From a checkpoint of a small transformer trained on Wikipedia: MLP 2304 squared ReLU, 107M parameters.
MLP neurons of a small language model. Each row is named by its layer, matrix (up: input weights; down: output weights) and neuron, and shows model dimensions 224-319. Each number is 500 + 40 x the weight over its row's rms, rounded and kept within 0 to 999. Numbers have three digits each.
A block is one neuron, or neurons of one layer that tend to fire together. After each block is what it responds to, as a language model described it from the Wikipedia text at the highest values.

L5.up628:472486465490486477526450532579515540481506469451524509551523462522541483431491495478592435480531422496507494478492439553500527419443445504443562459507488498496469518494457454531493575487539525494516464481576486468568536468447567470517451573506591511481485496514539510535496575509493491487
L5.down628:523578474519506555534563540562518440476500559516556468494452498525484481445479475468500555530509490522461507421569465500517477472477524511520550552494516520531502515598475536552510513546516556508490508565543501501537480464449560491518400486498490521441501450415473477489480542488443527497
L5.up807:470420460477563483464441500472547450551512573459483494477484460553510500503477484488491476473505522479474487456547488480529460446518529449480563547486481514431504546571470504559533485584448490468546485561491464577519536547510476481499417486466537562502537532502530544493510461495458438466
L5.down807:505487459523502495500518460474554563505518520498479497511553559564551458519476518498544541486498469514474557516502491509504491509451470531513468512524481561549538425422511521425556441450413551487474516577455510540452485529479566503523506525496539483485515553502499526525497451475532439506
L5.up1847:549438498500473517483486506503461490484520438473453454504521532466518449494434463424470473503500484415572542500453485506441490514420523503480446501453468508475443461581515509485508502505501464560490426484468488443471616483447562445559455513469554477465504540522532520547523523551455410481
L5.down1847:498540476479523518492573502503580512484493470542460512502526459526526491489489483474479512514437484550419500457499467467491542426480528517541469452488492511494493496487510517499505489570545515491562499488545493535517512474533493491500477492535498534501531445520468509494545410506509516440
L5.up1912:461491526564527499569511529520439452511449504449533464468523509477463504528525415556504495485456460562517504479517560517546470455453530490463498552421474547512514540555487495502528466484485531521478406517542502507602544437526541509544485527490514547488408457493472466576461491452507437578
L5.down1912:570470488450555465458470513504467492529488474447462518473497469473469546412505413529510489534510509518507505495503550471532531469484475526535494462560532532524498428524481567461494411530401479540452495504441494427498543492501576464545405539482564563523466463467474538481500529499549552419
Responds to: Structural line breaks

L2.up2151:509502471461500466496520485443507472544464544519558485517503487549476456541485529540581521521493523461456497476485545481502440497553413505551544547473427508454528492460503506483504552464513440456507430489502527529494558436544443502531480503458495454498553493521551519485477515473449503475
L2.down2151:511471489537529416448547504521509469507477527504508481567429509486487540419532589482562480532547510511489558513468525532551505497455511439497538476538475505465556521530476490513501475465522524403500483467477553475545492490488510468401495538501524432484507509442489500515465559483486504480
Responds to: Mid-token continuation fragments

L5.up180:497518505484538497491491502497560562530479625427489490492498531529521516522463469477585475518497443511446538551494507543461499497549483513518500483486477488517528551500454548454548462550483531475517414456482502453540521489531459500490474522472567461596503487581471489504509481480469506416
L5.down180:431514561434574488436523481475439581501505518516421484511467463494585460505526486478479537460476474523544574511435540474468518438543580462474458490500548500564492546463559486473560520485573563476558462491417548500476471539564527491562454504441494525529559500514493464537493474541495497484
L5.up648:513577450511416489519552468525558507458555483514497547463497503524514502572570467561476539503479508471491440499481485508519478470539523445485581515535490496522549534478465519466530477503491484487507490396462444509445444517510515438503513531568559479529499473546518430507427489458580539356
L5.down648:515484558478529511488463480391545500484522505579397500473414487487500505534471568598453477465517464547453495573493460504534400456574495475494424545517450446501456476539448520539494445517514436541520514476548559469554467515561482480462494495479518514512488488504513466486501476549486441460
L5.up1321:525484503486481531548476550516494465421534610488428457474519500528556494511502390505472485410496454438457490493494494471499448485466516498522507544530525434506518388532511475477530482430508504414468448525484554547522496512481502540474522531440419519455538539529539481538508507496471437607
L5.down1321:462497488465478504561463412561587461481472612512439516508490543446523583553527506557543587398549453509519495465469473520483498542456553520452459460527467503513441435488556514575550540487528543486487546536512532531554495478462528444503524523531523496556521469479522507563429512425470509563
L5.up2283:506573495513526513514492539538514461461511474501447506513491499555514538474535419489563498515487427493536495480534591522538505568498535516468582495432538506496484581481576500491538466507490517533538455500439541462437453554466511489536559419478529477575543519530558451511530545456516473435
L5.down2283:477527469520510454517546527480564430541403488459518502469520526533518496499475431516636481512530531513510489513516539520532526570476532502476515569443503469510491474513496533528538561519555451487437532529509463535453525502513478511471492520471559477533472461479557448524523542446505572497
Responds to: Mid-word fragments, go/went

L2.up841:489558474513511537549537499532591496441465501517540468471408487474438492461519550537481517485439533533492501555495474552406531571566501553493510427536509449523523465553505560556546522460550491519509530538488524500415441554473524495521462496528534463482426498548579478474465423572439513487
L2.down841:454508566547510469490479439464559425512542560485498506485450411477569510487508554479459496512538488533496505461467505502445492460557476535534541484487522522518522527521517482495459508393528588532529487532484471470499498488471513454528488446495578503438513503463549501452484567470502504509
Responds to: Mid-word continuation pieces

L2.up1249:512444482486482461496512505483511516482530494475508540491523469511438483529423533469490501541516457481555485521544430509547516438528505460468464528503481534514487492541525498511480508578511544495436516476483497472539483496506467427491515556479556498552502582496428430550538467507540577486
L2.down1249:530479525516508558478482493509496507515488617500467447502528533555542514397530570527517460475512487544492534532500485469415538530497423528540483528455464433448502518481491522483503462486513501420459519583485544527488483429487405490512455452499460460447490442462542518479525476471505501504
Responds to: Sports league and competition names

L4.up1291:506473526515447476539508436515437493511484544544544506415468441484526503456421507456528506478504529529519533446574470514537444470471548535476483526446397487534544521534480527493535443490538461510513558550565517520578500465508500436548487527396518443511507509490461451510516492501531474455
L4.down1291:548505476513444518522523537464517529519481551594522432475465517486544527433507502431522520467451477482498543605479474425391542542506513535548476524457492402446452452547493529416532565528453502469508571535507496533479512482514542496512445430455468430556502547469497476524489450505480548483
L4.up1633:443550524514445535446526480477515448526467438462563489500396495576507501473476515439602548480424555474468461523495443510565492548468517533465538549489547504509574491498534517489510478491452517496537549482499493497454484526555463534504566454468561462518525527543504466576543465541482500484
L4.down1633:558458495488548459606460488487407492492549417492467515512512510469435549489405509433522532506447454469477492453502497557485531458477587454566470476521557539515509520523548467470430429580533490500552523455524499504526446475559493531556506458447401467543478465532524457537433506491428522491
L4.up1746:495551461525455494487504556518502503555544554504577522522487491519533583498441523513573542522520470468489500517421516402469457487495507511483504545487465470550518491523452542465511496450492447496559500438532512530534460519479493470480520446482536531565566523489498471430474476438532453453
L4.down1746:508545486460475609577511508523533548524532543537476532478429504450487461500450515455518469526489510504496485501450420468451540499478509450523534531507524491421473505531562482430442520479457444504555575461509562473499491499459511500539576457496549418532472521490572464545549470471549524457
L4.up2111:433446577499533446552508473489520437491481508492516486504475467476472490462446518468525528531555450473489478476501477537586490467503546435523472527506504496508494590521547591490522449528468477547479482470509560538532440445511538554536527485455527495516501507536459488503490511508534543454
L4.down2111:485475453466510496520536498559502484501470560471561434466435441544515472420484554557573465466499542509495486473510519479475475465511494533495412534448483500461514529468475414464447475564536521509584507578523506503486477486515397496508465516449481448461449474500491538479527443488427478531
Responds to: Football leagues and nationalities

L4.up34:516524504508550488494478471504512509541484486522483503560434468568548514438483451543504561540479480464503502462505598467535569473550480452492512515470436528501525500563457474502523483394461480473452506518497439472447467433467488496469501597496485524454433500527571554514554457575449557528
L4.down34:506495533534478489458467541462489543484505555481498516590515481481566531432477631495518494523551568514522517462446457639505453530453459488486464512466511494459522386527484494570540485462494506449481489559514449552515493437479527440483543425503458463460539448517490542458477623507484502447
L4.up839:590507457513519507437530530531523488538501489453585487508421496493424495456532492431583496526443516435551503489491491450500442516421550461450448500537532534493550471488505484505501458490566555468486576497472466511560495514521452462453470534489483457500539567489474508513454540509498460463
L4.down839:557475454510573430430434510531531485475483521522531542455467487457409473524424457438565524489449491553458456442494519448546509512495537565494489433539526486539507533493483478486487492491526547536504458485494361521527540484502492503509553455502514523504567476473528538384517490528480425563
L4.up1142:448498511549518485527490480496436485511511503497562490545553490453537471539448504512553472550494506544480548467487518527475501476549455483474516519552463494522507524456457500527495519389437435505500482545554451472464487513552504552445493509525511507477501429515564530496448553533463536579
L4.down1142:525463557438590441591440501539537515517456581501516541468467487516600485542491549472459546489455515502491524506458456563496461472488527598461540455464571452514473470490542464463530470482572550478531574507466525537551490485503511509565500566489513507499545504532452525450500535470464502481
L4.up1325:505500501455497481538471443527550450461486539416448473431481549531465562531581525491515470479452482460526494500479447598468440508505492534516530577494485501517455470473459537444527524501528580469500377512520457475452470523499531472477408492490479460481507552472471544468494521477454493568
L4.down1325:461451542581507580491473523499508513532564482551520446464486538541503403445490408528549534530551453587545522550488435552593568560596512507503552482479484529508451491496498519507534483461538495514447501508481436513467529559500460469523514487470522473448458476458611474475522563486468558494
Responds to: Coordinate seconds, ordinals

L5.up30:534458566501437492523565463510528463551559518491523524450495482484564511514488387487534553484438419522466444455434523483499546467441532486503462486477467502470565415503471579540470542492563536495496438553463502488546541522510513529506507514487504527518536501502489517469448541489541481529
L5.down30:501450501496539495480533430545501526499515469498525490426495450537454545571494493471525467515459469565475393525513476563560505456455507470513456417481493451464532526616580524518495453527503496507480434479510435524533506505534474481562508528494465437493540468418449529494469410456445460544
L5.up59:504489466470475481487529517578490494466571534494482476557505476454499494478490468551574482481496476506552499528562500431489536545525474468553498429441517381554457568493518529475547503400479514511493417467586443523473534530508460505532554502520471527450520456438456490487463542459489461524
L5.down59:592497530456533506498517595534442596500527439462524445457548518515458482526487526560493498464462488508474497539473483488505510454481522543491543494521485495502516559426426564460515456476528520498472530511572571500480511542428522518511535518508568470499499492489548511498583490596480546515
L5.up522:556471479506537539555438545533500477526476528439490496472538440533552529570435495516554484569467520548541560474585540532537511574560490439493453535508507582540572535474476494466563480486549485540461512492448515542471493542463481543552479506536414499524533571517556438414436499431542470474
L5.down522:499427505522545468499595460445504453557520456531569449521497443496598508478445558475481442496442456552491527513496514470497497483404460441472549492444443499532526470458480546464472482453561430510453481604552468489535496475518453419522421496528466491554495474521525479525434505544548492501
L5.up1582:475470488469534539462475535496541516577515564426546433515542504534585512494531514512494484526491448560530512458514500460566518485484506488516485547528528451520539419543540469556454510471458537509496511463480493550487568492488515486473508511479523537477548521433506406556502513558544434565
L5.down1582:452461549521449518584535493503550537564543455517554488548496484478510444495495427494521585562465455522452481493481484519473551490520489495478431478472456541464508402507412529535509440433598522430507526566506456548483461550480459489533490514502462500506529520517483480491484532494543540495
Responds to: Table cells and durations

L5.up389:496445499427464451481478435438492504515474453432534451470493486534540501466476514501545468492467496499499470485498491533519493504494435473462467531509516469540494519529511541472502412475479484573556501491473518481506414510435494418519537465453426433498544476449486488483473519488570550453
L5.down389:523418516499509435467475478494527491501521464467501518428418476509511513502464502573520512428483557518455512481548515524455535543529531523531455549499485478521519457506445508491506485469533522492547511532470477553481503514489494550485542420423409440462471475463521451497508457520391490473
L5.up441:433486494402542538433448488470506489520548428504547436495498479524474539479538546496475485462499489575495480446486507623496549445528475490544445434565472553581528559485460465566447522459458472502534469483534504460497515373501477515490523557521551499556395553531478523462533557485493501467
L5.down441:491536473583506486469552480533554515556542501470498460499530448510484517443522498563468430470512493572467502488410526528483512454475463531542490510474427496503515501479467510501471495488509534538544465514467480550538490515496508506545479510569493530606468507446516502472465489481540470420
L5.up1119:531497512498465486531617486473476489437485504536502535476461599486472522527476576472474448482491463499469482473486537497565482526544472467477486479531448510529488436489431430505499482436468566434474504518509471530517596487549492427482532479533547462631500567470530472470505534505482512522
L5.down1119:538496455474530483482526529492500450470498518528485475547459412502553585463520517505529521517542474489522521452467490433419468487535433501526537486475539468423508435443410560435544542489511439526553573476525483495523515580544487465478461493540469514545488484509476449423518496408492537535
L5.up1969:494509469452527487582604463521502534460521536516475486585470473507566480509533508441520470438539516487478520443545521516480495521506439530522385437507548503537528475529579525534510572461523487478470509502493493491485488507454503448552463499500457467488439581509511472486516545553596488418
L5.down1969:484509470512517507482430572504485473535471566523552444485560500448477506483489489506509570492483500502556497490523502483539521529495586538515540536498520477484450581523517478499486512510474548517536440544422515515491612504506502515460519465479556490480499433511569525487449482468459515544
Responds to: League or chart name lead-in

L4.up1153:539476463461475465516515404561514470532475528526568554498574440525430498469481504471463534443505509404512482439460490513530522467490470527472594501448538475565535513476465529554432469511544511427528522476540448578475571579492541516507514512584491511537469433500508496429556457503422511486
L4.down1153:482490545447412443442540495508390530543537501500489543555510465561530481481548434408499500533550472490462449476415539569548535454540543462495587516508494523435495476490511505533550454495517495496546490470475537458551596567363554486510492459526425471521586503525474490550475511527441536589
L4.up1336:596521501531516532421446493488499447548527555490506660472472454511506510511487491544456513409439576504538451505570442492464530425515466497442485546523504513500521519554481507472518436475536501523503477467529518533555469555506476474456502450483545504464465495502549472485412488541541467493
L4.down1336:562539454520435538453556539537496512572461476449486493502456443498461486523570547408510497507547480530475523512605492483518477585486521476532479544559507430504474541523514456544479503421528536483491554548443485482421453481565467504516528506522477541419491414478580406451409517463465482502
L4.up1753:536469463497458462501543509552503530489491506431633497452528511549491433501483477551517498491499459564513506494485575519586455528410499538439540511517463577475456517529492516484493468476572519441509452547558533487497555530543459493530464465494479515430482530494567530491461479489485472576
L4.down1753:519496461552424559494521567495503553517508467426470576486501470434627490539474485516538541464474519519526541535458505507487446473504552544581544492477533502521473503515519545461514418497562532428571505508530474473534456542485499546448463497427476473420450463518405523549457484458509531417
L4.up1940:490524498564471492494532534455557534479583503476521519509492492518496539493438466552442588490466548544544525449435508459585419445495523523496543532542499464493427512490466479506448511537552518458478489487595451495518442473481475509555518533560559501459467469449517501525500439525473521507
L4.down1940:538433525553454452458519478469460568494516457492549567572517484498537498509482405478499496520465484513525525469534503529511472480424577470455508531478556521517496484532487514523474422475528504532490539443403459527575479464475463457521545468502482507524545441510470532465515420438451462481
Responds to: Duration quantity words

L2.up1119:530450453478484489503509588473483488464460464422527503547504502534541527441500474458494482460503616518434480537438491479519470492520530552603507560354501437499537513521519469498482481434455479494546460485517454590515489501513450472541586493541508525506520437514610574530500441444491498548
L2.down1119:533555516420434490460525503547551627547485526543515511512508502490497480560484510423592512474537435459480429467484505500437535465417538515492479484462499463472512533563419531537565532406547508505459586451492424561476481448489560419480496472564507456496495557531476511426523469451519457524
Responds to: Partitive of, other, table pipes

L2.up1194:531573450527537488477443574497538521465485544489534499490465461411562459442514489538515416509538529511490506521443528443510488558516531526471563492447518489522467531536487512497476456514455534548509428520459463488463583485553495473500500558445536460511459552499473550410503566485476453520
L2.down1194:481486565516572402491550526455516494511428436565582503441518511421511484478505522508493531561510502593463470522406555475481467433431458540507518535497523450493486538489495533514412480539500546477444481504549410469582559408504529436477435448495466529505536458534485486591493509506514469493
Responds to: Wiki heading closers

L5.up488:517513440513481480521510506479486512486507548458572513491511510542490550543522525537462591497499515507508503504446425455541503482502477562430510480377536494521497566457545458511580514483487451423486524387487559455490521431491461525517540522506527486535553491540558514535491521494512466542
L5.down488:425525530417518485478533523529440466509472518490510475474454456498449521525497445513451484479561593573507513503466480474502577506506485524546402505555497511500483525530539476511530526478504500485509579457519473476519520479502393465520456538547539448585500507488519533500546532533454502538
L5.up948:490423496519530406509470500500480499543468513553579456504495511549526485467479503505506524475433489481485503502541499523509506579489505525429544447495456478559489527443519541540606476444524480497498535431584512475484438537499554541473548539496430461451556484471537501534447510427506527437
L5.down948:445531526519467466537540426468438499465475507528488518486456564516479467515535456490505514512486508489574524486519535515545427489486467547531509464486510514450476506457536456503468528429488499548463522405514468443521482441434491513487515499499456460433522502514489477500561544451592513478
L5.up984:517527524586495499499488448452540557529491512463524560534515515530479478503469461483519515457456557538568569518493458487485448534469522415492488486524469486539460439503453492498473483458518538364465457493526512473547479558496511504511531536536481509406452519477511489569496509493435568469
L5.down984:529483521480535514585477440520438424424510496478451539469576453506546465429424506484484581511535547503458546473438557557496498499503498512635482538498505468486470526523507513526547466505505476511448504565567572510495466462484531574488496555517505528483492494474529504469443482545471591463
L5.up1464:423519486531455418463525554450492534540466479541555569511510528522435483531607561520489517473538473442439522494420505542514432451483525452484538445560404539477361505508553508572491457489598470413456537491449542482543498507459463489560469439487395483498478507508548538499516514445552498467
L5.down1464:550562464446415526472523567544549540479475522550508564457477525495521516475558490522509512544487517528474505493512492515511456508504497470463504447526513566561470437481448533494458450583549478572513543457492577471470526597463516521540553562512455396413598513507535519460490560479487463506
Responds to: Mid-word foreign name pieces

L4.up934:571532520547594549444489496493475481466487490442508459492579494520529552567518551536476475494527445496505451505497472539553496492463511504501569448511520537490514522489492517471486561449543495436479481538406520524485511556510562497499556482542486464498530432494507511514476455525520445599
L4.down934:556489521483526564450521510488473495419478491452532471551503462487541478476542543417527520515520512536477470496448489476514543467530516474506451506525577477519455487548562574467486441494408503540493528455547490419413495521553502524482466488528504407468456495458460556525532547477474434608
L4.up1505:406536408511510475503456483500502488516519496506529502420495488566474424494469451490493505448561533543460512486509504520570457517532492503503489514493525560504459580445511539473450476548565521454534467485441475557567494502480526444520465498581564489460517419483518530570489517545554543454
L4.down1505:563469512505421463531502491513449509546489398550469448564511486428515556523585488489509478481545565476565489538536495492458489471471473511552496423528536580492490536544537478473493494489518478509443452490484523472492475475535526517532410513546579527543505475443492550465511450407579546565
L4.up1617:480490441479467480542484472492502578539446427505457471520466477498430508470506480458509487525499525493486480548611433488548572471474493470462439500384459502438529523487535449524447457488495523546511541481495418569543506465490486516476488500518531497504479517501488519567493502580500473498
L4.down1617:495439535482443489502493477516402482509463496503431519539522468353473409429561481464456497487525514530547379485562544469479548493514548514475453544505513550501540467565573511480493517493502533531512518493452582481532595484400510528482484507471543645511497356482557478526490551548509509560
L4.up1856:445488529547434473541516473540476467537471597458491525533498465494564436530434525583494491490518557520499562474470458505510538475520460576528486503483579575527470520486482545584510508497518465454475466499497590494485509520459442570484442502514557538535490452502516492448436502488505488516
L4.down1856:504540419454505451518493511463528536545518522485462534511476532520555415530409491526526457531431574487524465494466518498466545542553457564509545503560542467524566518430504504451511475480494446503413460493500482465539543457444507507502519484440481487528542524472483504475434466434572488515
Responds to: Segment-ending boundary tokens